config.toml
norm_eps = 1e-05
init_std_qkv = 0.0374
init_std_up = 0.0374
optimizer = "adamw"
beta2 = 0.99
grad_clip = 2.0
seq_len = 1024
doc_mask = false
MLP neurons of a small language model. Each row is named by its layer, matrix (down: output weights) and neuron, and shows model dimensions 0-191. Each number is 500 + 50 x the weight over its row's rms, rounded and kept within 0 to 999. Numbers have three digits each.
A block is one neuron, or neurons of one layer that tend to fire together. After each block is what it responds to, as a language model described it from the Wikipedia text at the highest values.

L4.down142:444573413441545613374517444435450552542520521457426499496535552550562511449449490600499491634485453506466500557523452491484460504523426524483538492495519533416438466446506473420508518498477608442553494515494411471480461521467428440449535505554522429425516524555438578519453510460517452626416492422561588470523522495548446527448447569490527524542423494564361586489585495453538554514476539581438506526496419419469487460562562592537469514450448521524574490478510476498531546562516569517478537486464519462421517509511541458491566500546491540502503509482507407565522377506463534504
L4.down363:496431590491521420501465481614491529467543562435481431383553562486484493476496446437443552501525597449561444540532531554534395488489542470493444601518529473488544604541403489500579517572542498554474459452523509546516487597508424472560502480581555525558584452557506473506514534474580524387510548463496486474476533494442547413605422483597517514444527547440439518496506564452531453479399487507537556474500589472491546462501476485542530586470384474412512561490475481397402578522528557467502528528464571544477429523451501505491412462488422491533538475507472500467458475431570510513
L4.down387:521576472474551467433452545488545413558410598525436535497570587496515503551506487495557464515474546540501445541519441488456550431478502498448486497479479487495523554549491505514518451505512540505498518396546465476518453436457478498541576391532450485473478562521460495491540467559437501456475416541472582526448554467511560488519530518464592489484494527502555517487497412541501528514529416599551476468491475550375431468450578426517489584460354613396518412534451536433484591511497568470460525442554555620419551558514532541435542448494477460457419587587517523535530457436447597456
L4.down486:634498514471495463531452561527430431537430543369432552501389466469526586491517483528534482522521543540475498575429473530429443610470556475384423519456458478547476533487414518464510481457469515388565531492574498454424563523454457537517464502536442501435566602605437389504576473544497596464470527555468437533437508523535487576490507482487516474495540550552503545570494517437546543393524491539583510478479548504537502538503434378544475505497461481494535367535471592441482540509503494516438466499534447531429468535493554487517526511502489547514510643532512487548513437515437505468
L4.down505:518501453520496427486474477518492539458468500497440462500489563501494574428538568491458532630441516498472512550468544444443530528552454546584478506478496522548407409504412585555515483506431436434538501521492509488509531498475481535476518577501490470546494467555404476446477525401521425518459497434593522503593585429451555543429491487502510472443515476469487497519562493598519583507442586558469549562521479454453478501449539638425546436431489529546496435553425508512597612571458499484425479566438385439508468600511505556463558493525413530481399485553529518505581410568520553534
L4.down529:429523502477505425540515444599434442543429611458510518468431461495483537562612535417525465405502514517535480524426550459504519494517524438398482513470461545527454434466570496434570490567448564526477519512467532570386454438620473532506579436533527565524540488485571527559569442469513493418389421544489455540535533449496505471420472377459523545588446462572491495425486493453534545467541494542497495553497495376451557565539515552492475449456494546526577603536446465529521612540493526509566435585539516502531435502519511533457538501508482511391495565488472464433550530495527461498
L4.down572:491495539443498513452501532449515486496385648478482540573484521533449503545491533544443480394513572614505476512567555475420458592469489435596459510474494487509517478410535459568469471549539468515469495405482484460398457466509524495563451480582392489455513563555427562552562483563454568425547585555433478528419460449406476478517444421478491488552416514540468531533527417353584460565546428509633484531487464543518472479502492452517521540520586465476476473450520485521509511514525501492421531543518558552523460468482559515454505543498521485454581587464600472445482492550464531553
L4.down647:476550465485539521452470515571487584484363497512447464511579512434556523510547528527480462530566503401450565533542454444480465509507408499539502476573493510506484416461561526518473422431456526535463513506546397477479349522515442461514544453485451554496564499540533565498520520526405431583519527483436508430502602558486512536537491513444508562495490480459521557526560471573570491511432555547462509550553366513380550496508580552530469470498422537512451527549447498564526566558566410495583523555560567479403495463532568551477598533456435550499467458446493366465500464467437529487
Responds to: Super-prefix "er" and colons. Mid-word "er" pieces, above all in Sup-er names (SuperSonics, SuperCollider, Super Singer), plus colons in times and label lists (3:20, Total:, Website:).

L5.down34:503426568463504497450426516510549543463508438498441603495582531519644540545524477475477522598493526433459562453433502491519593492555482481472500534476485460430524460431532458507506476435430505386509383427449494517613399552444491475563463531443467524498530451519527497547516500456532470543556542466449560505421471506456465563466531435558453432473457427485468513456431521428557500506513413490485555551472516564544446542458457547554494467562433522480453514563497545512586537424521499663447551507486531451473400630483514517522569465542569510617472493476478557443539539554482538530
L5.down362:527461493471481522466468487557478540517570406546515494438596552460404489517476449508489487413514534532587539507484484429545507558484467499459602537525380402460548448451534514511511607472494497440468562508478541548473400522544519501533592493530464460454623509608466588509522560433520507470457520476598463538567524432480487459449424444531445490514525409433454484522433493447639445551522490490532433439541515429575477507400539604433462563499518486568527409496490579558515554494474471564531465550540573529472425513477446598536498479517518512499479551507481441508546401443433525483
L5.down676:549385515492517367529488596519505498453497489528491474505485581574569471457465529527546429433480508531526528451525545488499482460525424546513489547500521498481545410522494481482606583507499488571481568585591466448462502594409463453445499541483429421568509568531531531531474528457597434469501571434575429509480538474524622528446461473534421519500558653537443522445528488470430467484581517545496437461450495444527500474519452554537495508470469470542426530539531481546456531422515497519504417616521452491547499424426526393533469478584560438514472513414491530434495464392438505543
L5.down701:532532483428527519417559460484498471505536519531519483458490536529463581438477494567521500508515613535443441492523422528641568449462477504567503599438522525473483441389539513503559488479555410503489493412527470443456493557530501410523539572514526461491493528522508554492439613486437415548466556501477427513427495526523461458495370489441524615541494498556480570527528497455593510504571436539555598483532470439439553520575429410440497443557563558425498451512589509547569505498524498517459476442523534498418513516452430596423489477504536486474398587535473481543558418496420510508
Responds to: Latin-prefix word starts. First subword piece of a longer word, usually a Latin prefix stem, in biographical and news prose, e.g. res (earch), adv (ice), dec (line).

L7.down162:484566358408391597541433498519492482423532595502439506513491484404494553517510509514504441576507536481436555508514499460449484479595541437576605547615461508491469471535445500452528490360443429449543548469505514497479523541562497487446563458468512524445474507543431530457440508498420464493467489515561495432471523488525488506539507544468519579487491423490457531556454445500519505566603572496558448505608428516497469575475502470496500536489423508579506498551471528630477462520424456510557573484499497520462469481574360399574454509595584465494485491517518562457534502429496516566
L7.down655:446417530481550507588473633511518482507428503554471503507546548465517553540403487539510470547505468524445496470462476493595533551535422351556566540651474497613464508448459567504442578448445459441542532517458487579501542487458626443453508487511514507473485524477550506494469522585507468465537525552470505555534489490546471445446541592527517536471460453414554508553500509538538479441502483475628500484482496461482401544391440386491548512423462538381505445453532504522570511468495457497487516580490494496386504554496434512454474501520508485478456485593503489424542544503468416605
Responds to: Split word-start fragments. A lone space or short piece (p, ph, ref) opening a split word (identify, ultimately, pursued), or an empty table cell after |.

L4.down29:493502543481502497560463506537491442453460638486448547462555536438502531543521463420553501548498493471491555471448429600542447587408330432498530449526569479484384567506509615497503488485424558460526441492478552506491591500611516518540488422500526442473442482460486507449496491552542482643437570542396498482507512472508533539549403610548403537472526546416511491555552520535538412474470496480536575487464447524471492532507484471452584489499432585473482521540521535529542474494597488556488446493477531421463493444505446525492520534496456542553443531516484416443473570543504420575
L4.down267:524465499434475455537456464525496411573514548570493507419479553420498560467527510527605549562520395459527522516531508491444455545513436531527434527535585521459549534420548546468546397424482621394549512558462428519504481578488538512545533454469468435474535510624475500445455472463490475456507484474552493473540495597561610412510449516554440550536572452466443456477526463402508470587570569473529554492464458470545408575496454448500489523464383511470537492539527445523419460485568449422547508518491537453536547596441453485458580609511559418524449481525511470519530549446457497483
L4.down375:557513458443487549538421486534556539585524482552492523393541546566499485565469488541554576521507536513477507616467520531451469538402489547500475404421596554487517534529441492571548605459468430556540619429494526558480553472511432470535562439540586422528522491465511499447498439518415496501499386480565502559461473566492492502451453524513445474541465522455518423555484568535488528591489446476536429423444473417511436490556427518499467574471383504553509532560600412522509532527479618501406454476476444421496422535419507496471545445497421498520485555487476586512513543517501448470
L4.down492:482589520577407483541532439509542500510548364474470556519464527368521526463543546584463442536538586503420502558355434543467627560466562470510530481545450562437444487435435468555591525521439465583477579492402476510546461529420566551497503523480516492388493469490521490486518550492487450512435467566502514463509444520513611503516450483553452539543549550493527575489553465440472444496443526533511571457478488463538496506477495461461562469580381441457465502539575509493495497487476459619485554544561550583395472468406497491490490532459541500520433526523482465576438461485469489454
L4.down520:567535466551512410390454400550453438589537470427516464491466524512433541500508521368496531532471447428560491476500485553440532515515557491502473472433512556492440434549543528557585539508467567547495516469526400616481458437546470513460520640527392438469477498593491535417464538560557450607505468555538521554497441578518469404499520510539477483453423510442483483537509499511481514408544534429489560574466500429520465503496486542506569389578438466542482547471498439496486566462598518555484533494575475598498570605532465470497565496463458544460437424505476487509489529463551452488
L4.down608:485471446505604430448406519512403502499460535482525530510485445507486573576479532439518503507426526606511460497532410585485467558520534453399464448467559488566465522597463527554531540439490589484517548455511486563502430506458478537557540423535528459559397457527533494541485453562422544434462433488544538501487525523541392514451479487433509532435462456520473519484518616445630505459523501499575509502548496549499493477517510433539434471415331476599581381509457518496478599460450498467442529479486481556518530615505548546479563507459472459556558448475497533444597504482487496482
L4.down624:512450490498500488564479575474432461487505523501548468538543532451469521505517439456446468519505460498374500532472444534331415428525446552539489552544437541405452525471544509553512411472499598577478523434600446535563519471602536460462557473550470498446585533561545519414471466461515453445524504481546505517577527540507561562550405575531423597497595465471542534440454481432534434470479578506425494470507504510455560500555434452393491414449454532534484522611548552487485549576478502521470543542541498530550444541411491467478557491429510439593438518510546433520529471559572475509
L4.down678:586588499454467487566526474449496405477528471526419570489540546517440545515429484477465546542501562570469456555517483611562504449478431501543503420467490422401472472415517555482471493482471467511469437491493526514498527461552479492516393452471499453540463536528560509577505484529545427579474512519533536506498471476478532474539440521533531560475632502381587543589527517407526473509482529618583489448482430438552532555483519569432561501512512564491510492484452515547519450633531405465556571515513524485457518522493412517463526598515529563551455379461471425607438390498445505538
Responds to: Under and word-start prefixes. Mid-sentence, after was, to or a comma: the word under (undergo, under the jurisdiction, under-21), and first pieces of split words (con-nect, ob-tained, p-reserved).

L4.down72:452560504574440465659539355454510585507576506478562538551526522450548499480514493534509507550548524531509564575508456503503494526492461571467483569447486445427545493488575536469422443454521550517440455486420492435568478419534505544503500513517466576609528446463423528587444512434547408458535438465441608591464431508581470503510579514476576613452521490501491565502349435490482471572512448554441501479473590568515525520534470528531454517531470490442502513464527478523531466506440558482389488447424496501554523598508515523479548468543465515422457514474446522500472497441409540508
L4.down146:445568580449429557544563470530494361459653543402486454494464449419503551478484476533529493457547523551527484514425486553498447538447337479444497591552616478438371569439499531443523388508469505505436436475556459498535490490609483430512599502504527509559479465450489513462483495490484515554405495532507476457543551444515595496479463612528483512419549545546478422539526510551512485530479498528570501443580464441450489589471502582536600538451477542485519505514525472480529504566482502568558509586449468504446427459519483461479499542463528520530453498511487414477471545501527528556
L4.down170:503574499486429356496497538458521480516441521531516467485364560481468560533588578415573489506528533478568515483497566608572476529510520502516468452504547553513446456448476553447488555461557500580502508445527425440442503425528514465482467509499505563516551491507494466421431461579560424395497588610498444623485488438454459523557478447448501553466356483422463642454516492468573430458517526480458604528517456479488463425526442482433460492494474603568554530524475512540514462448507580517503515451464505566524587607491510542531492482492481531441497485434513530479562530485528484464
L4.down303:482448581459535521503524533525496469478587474480416502491458525529462497460517499641406491376526540517487561488458554523500491560570435482481488474488607599434519490541424489565497438504423438499583473487447503452569523472458551485511416511513519530509479497532436432488438477364496469435556490519491466515475545507495405404468505530502479526540524545461478552568399582438514549600523455361495491448412626530481517528556535431466490493506513469530568514446437575512561458466469494521431539498541554507562391530614400524563537506541546555531438466523512539507532589545509469490
L4.down420:453533452528518509566589507497420472521480504467472580456480492455505576478528459427492520466464491509487552502500459507493500561462538451427498537592417434488497512512503497471479551470531606526462483502547444467453569450480569501544457592559486544598530524535409350523575507519533554498443505417598463626569540495532477556507395498489370550508444510458513506536604509466552539520569467484495467488563488515501499503459525445398443400483375539482538499474450425464457603535488416546499531443473510507508491494587454545478562461445497619524460526595527495487518425579468527408
L4.down628:503460405425490480432535507525483552487537612534512515514491557409487497556491452516562427579497513516505451513532366503531395404494433511543543485501451469489451559447542484529536524474488485455544471435477509529538444451540535499485551516451403524467517454538412576526478555508500465467480550492457447405549504602557502449490537498553423555423531449549531479476513506491537445498502568439524570505501429475410522533550477578492382543465487691476465508469509511508610493469542451556486594515460445417518577482531518558459520500556619485464512485476492495525478566587627427562
L4.down714:538541400489445496545588519562572507416580474523579457534462405479482545491630517395480469504542569497485458541552495438509497464530585409530417471563495411506478504441537469469592466433530461523476474478513464517538392520541473525526610503529527578400550497549546409452539537542500447473495503563520465501474487561462444486469459457470533488479617494463544531498565464524574496543506551553513506493572483542481510477465501482482480527486449497426507402466519510397592607549476384461494503454540540513513555437536441498543434417440494441453488501580451428481631560549565540475
L4.down727:508582462529586470377596533457430557518469505437447406458374475453480580514564541527510514465420541501543444555590475504547463568539518532480455473478547489522522540517404531470519484441519543554629586490571437447507462449405481464450475457526481542540501397450501432522435552417466626490479446494564486496553533549509456506500431418448501447574421505574480521512489487419501535511531447468544516465493559549468536526520570480514455418474416483550479505510416539490568479413585545558553486493516517474523563483589479582522513429485446569499604494599509495489527450520533468499
Responds to: Closing of named spans. Tokens that complete a name or bracketed span: closing parentheses after acronyms like (KNK), (MP), (NIRF), closing quotes, and final word pieces like Jones, Gates, Nobles-ville.

L7.down374:462432507575463506548516467417492466518535564529574463560535609489529485543544522482486437451489414480531540444469573632532567413591564378341532443456520556584493514435416452484376522517453593483476522504552540449446496584472585482548490457487538383581495536497466522499504475489552483527423518481538518466533493501490503433423524488506514422400481503558469545458489477577447488510488506512507421517378496493527478485478525464526512582456615486594511461474526551543420527586516553509583534586493494471506460452503505438541422510408494505534487471494476513488468519485524421526
L7.down630:428477527568509539479548551439426409652530409485581551524568497490501475459393367573509476492510520391529420550465520484542480450494519529376573419460560497547530501557471478447564556542529547490533518464508471491472484419424458484471483577581573466495550495444449471579535495581555505522506447498483418539554488539534500395497552500495506540566573429501577452525523465484541548468434503412464427454488520565454503560562529562538449441437476525502519527486532485467548574480491521534458482578461560497480484484443428512448517551504429543480556454421593466569395510506435541466
Responds to: Word-initial stem fragments. Opening sub-word pieces of longer words that need a suffix to finish, e.g. cent in centre/centered, pro in process, desc in description.

L7.down72:582546542479494619492492548414498491500520561389531453543439466482513461452499560541443524566442540517507465486551515549459612524509587552508608523589560462518548476478489564548491467476484470499533516566558385437487514501503465508595547470447492503545441463558535460481514486507527532487470450503461548484418518427459625540464443545488635534420541539451428521457574553394447481530497544606584489471496409424433519399464539475535493498509523567458449506476386492447439506480541495454449395414459505493447511475515471543466492454572520520530522466555464452499536582533419569537
L7.down551:577473418561553472567520474591444532510510516427490474488441498562531444483482463456531416549375523557446533580557526528540508530422526477393444423563486497582387488480451379445552513542436554472530498510445442521536478526559445584516570414468539547534567535550456519522534489478458445508516505458510477439497478477468528484444504497445571504494470493553554420500541517627497551529487480522535538596626461464460559438510415543569502451543428545473576465502496491435560540495389451459521534481525445552589435557433568588455447517526506540465512547515441525478453539535490493397
Responds to: Mid-word fragments after prefixes. Second subword pieces inside a word right after a short first piece, such as O+per (Operational, Opera), Sup+er (Super), O+ver (Overview), s+er (serum).

L5.down58:531435522495531463430431489543497447372479528582566464536495476529515506511529476478508561624449480573535468568526476475624407495428444538569467589480567486467596569511442472521520547512553575550490550452522442586515430528503375531547509555573479479480440486418489500539533505436498545474588484491549471451443506524518517588516477474490555491456468425467528456484440569512516442440501522538462507514549481438612460496570474483503550434554352484507476551483498501425464508454515544526448541430453406533489511423520619453512610472553491455522481447472486620472492500433450549537
L5.down76:439502528493528471553504562580538490494474479533644495540463522518467507522537584457603402524459556464567544453502433435534501525449548513499556496529524454485528525487415579436544526476394438450483532408438496506442525494568519515507637499505472448547503464518513495510454490515391470515574461464507492523509575511514480407432432457509477518484467515530517460433582584600548547397555470510485623594471579589535489544582482435502502464519417545421529423459593431455526454465459420454571545525499510472430575459434444504508485439456489437524486505492488556424470514554552562447
L5.down118:522472520431467543484446466504435535520531446469548480543483513487495578531485564527474508487522486586520520422545474548586464616441479413544567488479544492357522536451524600494556491449492496487533550563461475420570503508493531538465524577457391563564582482428494391464489443441535400498435454512491503538527575577433517453475451607544513458508525451507533481525478520522638493524423509508508482406545436473479514541488556494513496539572385515465439454512432583475534542520574467598461536444565499518397361580478474559514509508479495494553458537526513436508519526545399504461
L5.down488:466537527498427445402550516534498471441512487534526568539443592538494550517456413428540467452477491544477472590533377548431534489502612485509618502435414540520493558560447495460501510492574449454546528412514526528425561326544470508389509463561481463493548488555618569495442468549504486501601526542448484486516563584502517566467507480445527515543489510587484417458495512498530422500451523463414459495530520445517473465498462525554575419599427468545619513593516511499494454454500425536517494489501458487471478496509523446562461516538507509467479621506463546435477451455462474563
Responds to: Prepositions and particles. Fires on prepositions and adverbial particles, often as word starts, such as at, under, along, down, up, and also under- or along- in underground, undergo, alongside.

L5.down36:539559544466422475426468537515509514381461545459419512491486526519468384504553439425537566531441543557476420446578516476441600580537556433474505510432481505596528466568381497513586445447562532514488509440510537443533584493534478479536544538600544411522494491474484466508415475555408570443514519613531474570468489502463479542400483434507519491433553489506452513566537543563526452400436506510481535492454470516506533449514518455485487526527583592551426416545505510523454516438524504565372478489535474544545466480538584515458532365443544562502471511506505529571509526494468574470
L5.down146:507459543499446470445483454481449528493402490496559509398558559469497585593431499479537385480501620440494514524564469547465434426448440476584548506547450560463640539527458464440447508462394501464515454514485547503536553559543517413590546492574606512522496459483447479539534507539442545448487519450590434567510527547533459491480486407492550538574552482529508468528472550524466540499468505472519502494569664442529510615581580495468461478532535585539488510521497411494484524490561492486487464481459541451414524576468460536369536471482439445527486468499514425456499562465532528448
L5.down670:528471528494464412472539413429552506577507460546535598506591443435446523427480549410583525468522541522486510496490470522496474431528595499561482485498527524551529551520525521452529439548590463520567568447517489481502413498403608507477534573524520480384614489495495522512489460589449558527490469490507523484587503507462507465497474506502528524432510527412546550520488374487450477511546463536484570537476612508556448440537502464434491541461566512560493358471617445441551514450488543544443479572455443542505515526582471541404462386487517487476591479403496487422491453414494470499
L5.down710:544529498549485398504535538544507441540398507547520521517440454480459603452486488489493575503523439533387516522519526468550451456477468541599384445561438532549453454381537553446527559491407466473490470591521486458480474482367454485498560514553523457495492501528496525542414530507485543455421465482516538505508495490444423464442567494445469542525459490519519401535512505535490535403480551433552498545531472452517505550468502519558616544489616536503524497453473590476493601476502617544464440462513412461466548598487475568569507501419389574493553528591492431556520518568573520524
Responds to: Infobox field colons. Colons after field names in infobox-style dash lists, as in Country: United States or UBIGEO: 021014, plus mid-word pieces of capitalized heading or list words such as Institute and Education.

L5.down131:523477492566473427488480544386505481563553451548630416528510544403466479529578551450519432501485481506493477519554562496476551428566468512491567482439525412477436559531520510484597453485463524454504429425588492502504502479527535456559477538489407591451449501620436515355550589486438528557374467530488441482525497475538463509536542530524602497507482531508595424594457493481491592473518564535485441500465457425411510526435450512486539554492421531472454523434480549586490492500548505481555475471518539537520601444535529446503464475455411490505590502499472548526444501438430498584
L5.down389:511521469559473489535506444492526572471490523515461455497517480435532650433492475444494568565459590562459448537443438532527541553404578538427511530494445545519400488452440378490510519550509494470395491597549683477539535445525496491483481520533505549495520549482513501530468540539439550516619480493498518562495450474444425548493535457460453499502474553564418514578440485521554528492422431482458474520427509457515452473495490397562458534555547510572474539442582596459464456470453546579589456428476421557471540505476531519532532471339467506549500417480509464513490473532539465499
L5.down528:523523491485447466493540457516432487459510410551474446570422507504500474455465519535564397593569530433438430533507477601453402414450547492550529495403550507486541415513620459496563539459535506550469504505547549485538430585531491502590540549523546566522436439541490532527559549495508477471553535498418543475566402468457483456512414471563583528436572611549438476494509444462413534598574572522501467516491482459433509500460449519512470509454423590464511488582425455462452561558499478523497538549504489520566483436460495502448399614521558492473500507433489490513504571454435491602
L5.down604:503497370502564462472454423537537493436580447445551478565502634535550537550521563540519495566608479492458489536520491598511493493599442520513611526546599481485496512434487463459473528443568460513442464460494584513491519473408619457566517569585511496488444521416495438483445448483451496434518511570470462514545514500501548570474631490491530456477455480523410421514509528580500496506528575430493555479445434485487552511468537512516490493526460507531456538464526438379554392399576558474425412463531472417472472447507479545506479429523462567475537492582492543441515461541516565518
Responds to: Completions of open units. Fires on tokens that finish a unit already begun: closing quotes and parentheses around titles, degree and minute signs in coordinates, and endings of split words (event-ually, def-ense, Guard-ians).

L7.down135:518486467500473480477493545549453515351537496566529581427484557472556477508506426512484496585523515555540535467473529573469429426509493507523500500572479410509528453531500484469413457444496488507536606462578496512575453528434531418475452572488536532532555443541468462418476505486580488545529448459407580536544480545563478478424401495483435460529554466577608459553521536441550528560496501657501450520476467529497490502423448410525564524445516503522438549518460524393511553465484461575416539540528464488529442453471489627486421601457427477588511451526417534532531465485585508473
L7.down701:567391560418438493544529560396484474442536508524478614532422557485517445584464558528472527457540529428552551495471450480491476512389519497574547441466405485507518474493519430543453569466581519554561478494505450469525436557503498489525480496386553439489490527505402448462507476494573580488440434534582449546545407509529441526552549509469467458501512614478463511451516521597485506514463527490497438465464461624448440504486525537528472524530566521556510529382445467500457480563480486430525497453531615573464464458560422569544618482486546498520456526545473413474535477623547489499
Responds to: Closing quotes and parentheses. Tokens that end a quoted title, quotation or parenthetical aside, such as "Nizami", "I love him" and (754 people), plus final pieces of split words like -ically, -its, -k.

L4.down139:514520479510503569456439487613569466507475459405487568436586520400567507549467445593470558504638613586360517507465451490481504548562488412510437419461523574541494531469532462555449588535470514537430504422422458520594544496422469507522474503516532539402428418486528513512492387537455489508514486465593460520505490530537519489461490453564498484460499513535441616525479515511532536441566475476444451521463565463465517385591557455467518490498447433575423511547425459497544502497518578455483516573424511565425557530549465520441532509541502466518486575541500540495479525493477489450
L4.down208:564531561497492602499489501489498471530442551513498426561444505482558394515464465518588445508432555538432460537556501548493536580516544444530403439563581450470476455468464494461533570509582516552546455491524450470575545558462495477526573434541506538450533558469492583541415390519523442489441507541484430567482443493455444493550503552439495496518522469593527464440527450499568448531436370496539596519552537543445541450476562514492543481512565520554594495520510467570481527462456529487501516514425442483401387442465576552442477360545490473513534488558513448491473459564493502655
L4.down367:471518483522461555452600491571472575508582512455595534412412511418465514508544460467522517531492485499460508468501472520476504461491449431490447521563452448512479566556461458554536466472467448528471518356501428459435441544523678531516590491480492610504518550531588451550505516448605473436510508487493456391621547509464538503578478513549475488515500433539532569498476444485514558534451443481512546462496511653479441496540618440506536457415459495526496506428526510471552486530507527525388449455532506471473498503389452541539468566495535519585447500497494412427532559511420510488
L4.down369:496552578540562483474465439493505422506520494407440597552517589509496505532447474465497436433435561557462543526460528491498495527454548467422573485514554483422502523477512384511529543567468442468519506439517557454501428435459558488532499512585508454427457570594487551499477530424492516546443533449525445621433477529479535426503503418493501511515524546498558530526472434436491510427548434504606581556555456558442541404474493422525507467492595524430583487509503464471483526514519397500492467515570540435439469484537550489437475553549649459446465553600577520452506518501530532357
L4.down438:427546433419464558445539428487521567531404504436505592470547487498497526550483499512517544502489437379476496513540458574502515471501535415468543589468434537417485494458527486483540553515543557403452447525504514516511420532534509491570527538459517426616403501527547499472497397522493511452474496514477473427586510537447451458542577491639490477424534523418436407543533472593537486602494554562459562545466561523476527487471570409529476586448541544466457457533471577445443554484489612528542453582525462536472502532509552578440514530497504421531473572454455494496514451493517448379
L4.down567:509499397507505403495566524539416575454537560494532503549495551494441512475482535490459575562544491530535512395501467513483371453531519504568514536595468518376419566507458493494533457502474419454424510532435509453423514494491439460478559486536533447446463540400483513483467509456517418511478470424511458444449456498499575570483468537558478603479564517452471435496400581475533460564496535522474494514477526524508519502640506566487518418517461378437506507538545536495378545581587559553584439443595520511499544479442496434510466496497509557479446486582498492513586570499524584584
L4.down599:543508399437529477457415467436604504328421457435454583490526513514560516521504500494478520525530509472493470478531488521436468461514441480517466445423460488546475434471496484507491526443528423431489473463444574499532481483540564473499524503543405510529520473460479517502463512536450431491480534456463510491434506584521537534510468568488551607521494485485528586498545617516594504508451445625565485586362526546546540555459507494624549513524454556609553472470606506477511599444446481475454533526569485480484483546453432528466500427559468458530458642531490474530558534487510540382
L4.down736:474516538519415471414586438513535513519536469473511489506566496490481544580600475455571551412369612516483449485525561526505408482458428491546462534500488457506498499413523544454535485567503429448434495435508387548518480411490555456456542498474548478547330481523529539496533499462559430491470494488462446460491570579461619488590463507567541467488552485542543467518565496528494483511467502463491544583541499487440491546506463484501556541565427516440447455349574485517490527447458493534510531576517564441567514529480542514540519645580463479469544469562461437511557442474483446419
Responds to: Word-initial fragment "al". First word piece of a word split into tokens, above all "al" (alleged, altar, alone, always), also ex, ab, ph, adv.